MLP neurons of a small language model. Each row is named by its layer, matrix (gate and up: input weights; down: output weights) and neuron, and shows model dimensions 176-239. Each number is 128 + 24 x the weight over its row's rms, rounded and kept within 0 to 255. A neuron's up and down rows have the sign that makes its largest values positive.
After each neuron's rows, "fires before" lists the tokens most often just after its 100 highest values on Wikipedia text that the model never trained on; "fires in" lists the words (lower case) most often at its 100 highest values on Wikipedia text that the model never trained on. A number after a token or word is its count.

L3.gate829 [158 112 188 125 135 113 131  97 140 111 129 129 112 106 119 153 105 108 125 146 106 117 100 116 110  86 126 111 177 128 101  90 115 141 137 143 101 125 108 138 139 139 106 149 137 104  75 149 170 129 162 163 109 124 122  85 125 126 116 151 131  80 102  84]
L3.up829 [146 128 201 101 130 139 102  95 137 113 130 139 136 159 106 125 153 142 142 157 126 125 145  91 110 130 128 154 136 133 143 109 109 129 141 157 114 112  78 130 149 150 150 147 100 135 122 127 143 101 138 128 125 138 141 115 164 131 129 117 174 121 126 125]
L3.down829 [127 110 140 122 104 107 119 124 129 128 114 100 158 112 150 139 113 107 130 122 123 129 158 153  92 135 142 104 145 166 144 144  79 145 146 146 108 125 118 124  90 136  93 158 115 142 104 130 110  62 106 168 162 165 137 119 160 110 149 139 150 186 124  92]
fires before: "the " 43, "his " 5, "them " 5, "which " 5, "their " 4
fires in: "of" 90, "among" 7

L7.gate601 [135 114 138  88 106 102 140 131 135 110 163 117 135 159 110 103 117  96 127 184 114 155 131 188 110 175 144 145 135 114 149 132 123 138 127 103 142 136 136 109 119  96 123  86 159 141  95 162 158 118 118 166 156 119 118 133 134 122 124 118 129  97  87 134]
L7.up601 [113 121 108 139 120 126 127 120 115 118 156 106 118 107 140 167  92 142 141 121 144 144  80 137  78 119 128 125  66 123 136 130 150 150 151 116 152 103 126 116 127 100 104 127 128 138 134 132 133 161 122 166 157 118 150 124 133 113  92 128 162  95 158 150]
L7.down601 [118 157 108 144 143 146 136 122 132 104 137 110 138 113 145 120 178 135 128 137 154 139 123 140 115 140 121 102  91 125  73 124 131 124 102 145 113  96  81 123 124 152 147  86 106 148 185 122  99 113 141 101 139 136 132 143 113  96  99 161 115  95 129 178]
fires before: "the " 30, "his " 9, "which " 6, "a " 5, "her " 4
fires in: "of" 21, "in" 17, "on" 12, "with" 11, "by" 6, "through" 6

L2.gate190 [128 135 127  92 146 106 105 118 119 103 133 101  87 133 108 116 157 130 135 145 125 140  81 141  90  75 111 107 123  84 111 114 110 142 140 131 119 103 165 119 132 138 130  91 134 107 154 162 133  89 118  96 145 167 140 133 106 145 116 138 114 152 124 139]
L2.up190 [133 128 131  97 129 137 123 118 127  99 144 187  91 119  96 141 140 125 146 141 147 120 100 102 126 147 133 123 143 153 104 130 109 179 109  97 128 139 130 104 168 141 117 101 169 111 111 165 145 120 121 137 124 106  77 119 123 149 111 154  92 103 148 119]
L2.down190 [151 113  76 103 159  70 135 143  98  79 140 121 143 137 161 138 141 124 149 169 185 103 114 130 129 150 101 139 165 135  87 126 113 146 117  95 117 130  98  88 110 105 143 100 124 119 101 150 117 109 160 117 132 123  89 139  78 150 146 125 130 109  92 102]
fires before: "| " 36, "to " 8, "|" 6, "the " 4, "in " 4
fires in: "0" 36, "games" 8, "1" 6, "released" 5, "promoted" 4

L7.gate352 [118 121 121 110 170 105 100 111 158 128  61 107 139 115 130 132  95  75 146 145 105 160 129 145  77 130 126 101 150 134 111 140 199  80 117 138 122 133 170  92 141  92 116 164 135 109 130 142 125 125 105 134 122 139 103 152 155 153 131 124 176 110 116 141]
L7.up352 [123 169  99 143 132 177  79 126 148 132 149 161 114 106 166 117 118 120 103 126 105 125 131 135 128  94 121 161 136 122 101 111  68 130 155 133 143 127 105 116  98 122 132 111  72 105 146 123 156 113 126 140 139 168 119 141 120 132 157 132 112 129 154 129]
L7.down352 [121 146 164  92 101 104 139 169 136 149 155 164 113 104  99 161  97  92 151  76 112 124 126 125 162 149 109 101 107 118 136 154 107 139 123 156 118 128 117 160 110 126 108 139 137 138  87 142 136 118 120 133 132 134 141 130 137 134 123  95  88  98 125 150]
fires before: "a " 34, "an " 9, "the " 9, "mir" 7
fires in: "is" 45, "was" 23, "admiral" 5

L7.gate435 [143 150 123  69  91 183 144 162 114 148 171 110 120 119 154 170 135 105 126 114 104 106 111 126 103 157 118 107  80 113 174 145 157 123 127 112  92 114 112  98 100 150 163 140 161 103 103 122  61 123  97  99 163 142  73 125 110 136 147 157 109 105 152 125]
L7.up435 [118 138 137 119 157 123 125 137 174 123  69 137 117 159 126 159  90  85 130 114 127 100 135 144 115 123 119 170 107 142 163 143 168  86 116  77 147 126 125 151  68 142  91 170 165 147 111 161 129 125 111 119 145  84  84 128 140 123  93 129 165  93 118 134]
L7.down435 [ 87 147  89 160 122 119 109 115 156 152 159 127 134 141 132 153 121 102 132 136 113 102  89 133 100 156  98 140  91  63 132  99 149 129 129 158 134 128 115 132 119 168 128 124  94 113 103 141 109 110 154  79 110 120 143 149 151 101 119 191 133 129 111 139]
fires before: "the " 54, "a " 6, "least " 4
fires in: "at" 86, "of" 7

L7.gate325 [107 167 130  98 182 114 117 106  94 131 124 164 118 150 123 145  89 113 124 151 169 151 115 195 119 171 111 118  92 143 143 158 136 128 121 121 149 123 170  81 112 180 157 123 121 108 135 113 161  72 128 142 124 140 159 119 138 118 175 139 104 114  81 111]
L7.up325 [124 108 181 147 143 116  80 105 100 134 125 116 134  98 145 152  66 145 145 102 119 138 137 108 128 147 137  71 125 157 163 134 107 130 171 135 116 122 196 149 131 151 109 136  75 159  94 143 154  92 138 152 111 130 144 102 154 135 148 112 110 132  91 108]
L7.down325 [ 89 112 117 109 135 120 145  94 143  73 157 101 156 133  69 124 148 135 131 132 141 158 158  82 118 123 144 166 119 136  84 114 182 142 130 154 191 123 180 105 118 105 105 122 118 134  95 139 146 102 146 136 112 118 140 139 162 127 130 120 136 135 139 157]
fires before: "the " 46, "his " 13
fires in: "of" 58, "was" 7, "from" 4, "is" 4

L7.gate813 [115 124 103 116 152 112 136 164 142 144 122 134 164 116 135 127 155 176 119 162 174 122 120 134 131 132 107 149 114 125 152 148 155 175 130 148 183 118 149 111 137 130 114 108 134 126 116 149 135 111 138 116 124 139  85 142 143 119 115 105 136  75 142 107]
L7.up813 [120 126 120 124  95 119 112 120 117 122 177 133 131 133 114 106 130 147 137 111 118 159 123  77 155 141 124 100 107 142 125 138  81 110 162 151 134  90 110 108  91 128 121 153 146 154 108 114 146 136 109 154 156 119  90 152 180 130  87 135 125 135 116 129]
L7.down813 [125 161  96  36 148  94 134 116  81 138 118 172 165 115 131 174 128 126 143 127 127 148 123 142 140 161 152 147 102 120 126  94 126 114 154 141 129 176 130 147 114 146 154 117  92 146 160 141 161 134 115  87 129 134 175 141 160 147 106 122  93 157 114 168]
fires before: "the " 67, "az" 4
fires in: "of" 27, "in" 11, "on" 10, "during" 4, "kalamazoo" 4, "for" 4

L4.gate825 [126  91  92 129 145  66 190 129 139  91 166 155  94 149 133 145 159 151 128 109  92 140 141  86 158 110 116 152 153 138 116 123 141 105 149 136 159 115 128 101 127 143  92 134 159 132 160 143 151 187 145 126 107 166  84 144 133 125 173 105 127 145 124 125]
L4.up825 [150 111 123 141 100 107 117 114 122 151 122 136 127 152 115 113 139 120 141 158  81 157 128 168 113 171 119 142 126 156 106 130 138 117 165 126 132 116 127  89 164 142 116  96 162 119 106 167 125 137 119  97 165  88 149 169 157 140 112 123 119  85  87  88]
L4.down825 [109 168 129 117 139 174 108 147 166 101 127 152 133 127  95 133 116 130 107 108 160 119 127 148 131 121 132  76 141 145 120 114 135 120 148 163 116 152 121 141 108 104 172 115 118 140 116 111 107 129 131 115  95  97 146 134 156 112 177 115 103 146 168 171]
fires before: "| " 52, "|" 7
fires in: "1" 44, "2" 8, "5" 5, "azerbaijan" 4, "peninsula" 4

L7.gate444 [195 114 134 112 145 145 170 128 128 165 108 142  97 156 122 123  83 160 151 138 101 143  93 135 120  98 137 149 104 129 133 137 163  76  91 144 143 121 159 148 155  88 135 155 165 102 115 120 137 135 111 142 128 127 119 117 155 121 141 127 128 137 127 146]
L7.up444 [146 153 159 163 152 147 121 169 144 102 130 164 124 162 132 169 186 172 134 101 132 147 125 156 138 159 101 133 134 137 108  98 152 125 122 139 164 127 117 111 111 155 140 121 156 120 102 111 134  98  85 117 166 157 131 109  83  93  99 147 128 128  84 111]
L7.down444 [115 149 145 103  91 137 165 126 151 132  98 178 157 117 139 135 110 121 107  87 104  93 180 126 133 115 117 128  98  95 131  91 145 157 105 178 186 115 143  49 132 160 103 132 136 124 121 107 124 118 125 154  81 165 142 130 104 117 102 184 126 106 127 102]
fires before: "| " 48, "eter " 8, "for " 5
fires in: "0" 46, "cricketer" 8

L2.gate428 [133 132 161  89 164  83  88 122 125 152  73  99 118 143 131 173 157 111 129 147 127 114 139 104 144  87 118 138 137 119 115 109 141 181 114 131 112 131 142  75 123  81 111 157 154 135 101  94 136 130 195 104 100 130 147 160 140 157 170 141  90 122 144 117]
L2.up428 [133 104  93 159  86 101 118  95 148 141  97 136 130 129 156 162 168 151 147 147 118 136 173 117 111 138 168  85 104 125 150 115 168 140 176 129 127 128 105  88 107 172 131 136 143 107 150  90 130 127 129 165 130 152 101 109 118 106  80 138 192 132 132 136]
L2.down428 [142 132 106 159  95 140 120 125 149  74 141 154 141 111 157 152 199 108 104 125 115 156 153 101 172 138 111 117 117 135 135 138 161 162 105 117 112 173 164 113  91 120 131  76 149  95 124  71 118  90 121 172 121 133 106 117 154 134 145 107 142  97 113 144]
fires before: "the " 29, "a " 8, "by " 5, "his " 4, "to " 4
fires in: "under" 46, "upon" 15, "gave" 6, "granted" 4, "following" 4

L4.gate389 [129 165  96 149 125 171 105 118 130 135 113 126 121 166 165 118  73 168 131 162  70 122 116 141 135  89 125 108 127 150 116  93  92 120 124 115 164 128 130 129 137 144 123 117 128 111 113  88 187 127 109  96 100 155 139 126  81 104 151 126  67 158 103 123]
L4.up389 [159 113  72 128 146 145 142 149 116 120 105 153 144 132 131 118 106 148 116 121 108 127 107 130 166 119 147 128 122 158 151 118  79 107 138 130 168 134 146 117 127 132 115 147 121 110 105 145 163 162 137 110 140 155 120 145 145 124  80 122 117 124 117 141]
L4.down389 [117 192 135 255 135 147 124 127 121 134 116 172 113 143 160 136 153 138 121 141 138 154 111 149  78 138 106  93 128 115  90  68  91 125 131 118 158 132 113 125 137 144 130 138 111 113 136  84 117 122 125 137 119 145 119 107 111 108 159 137 110 151  94 165]
fires before: "the " 47, "a " 6
fires in: "of" 22, "at" 21, "during" 16, "on" 12, "in" 5

L7.gate1234 [121  81 153 161 139 133 134 146 142 162 126 130 109 132 103 160 169 133  88 137  97 100 124 143 146 103  89 102 102 120 173 116 150 138 100 152 122 122 154 131 125 145  90 109 136 159  98 114 122 127 149  99 113 117 152 105 108 114 135  93 113 108 135  74]
L7.up1234 [134 151 137 116 145 113 149 160 131 170 135 118  97 165 122 111 106 117 117 137 117 110  96 171 138 136 123 105 126 143 145 121 144 118 143 108 176 141 152 121 187 139 170 173 120 108 133 173 142 110 128 138 126 106 151 150 162 125 153  76 130 160 116 164]
L7.down1234 [127 103 143 202 125 151 147 127 136 147 126 203  91 133 139 175 189  88 112 114 144 152 100 129 132 104 105 133 118 165 129 159 125 106 104 108 147 136 136  84 145 144 122 168  96 138 109 138  99 105 135  95 116 145 133 124 142 120 150 143 113 107 124 137]
fires before: "a " 23, "well " 19, "the " 12, "part " 7, "an " 4
fires in: "as" 97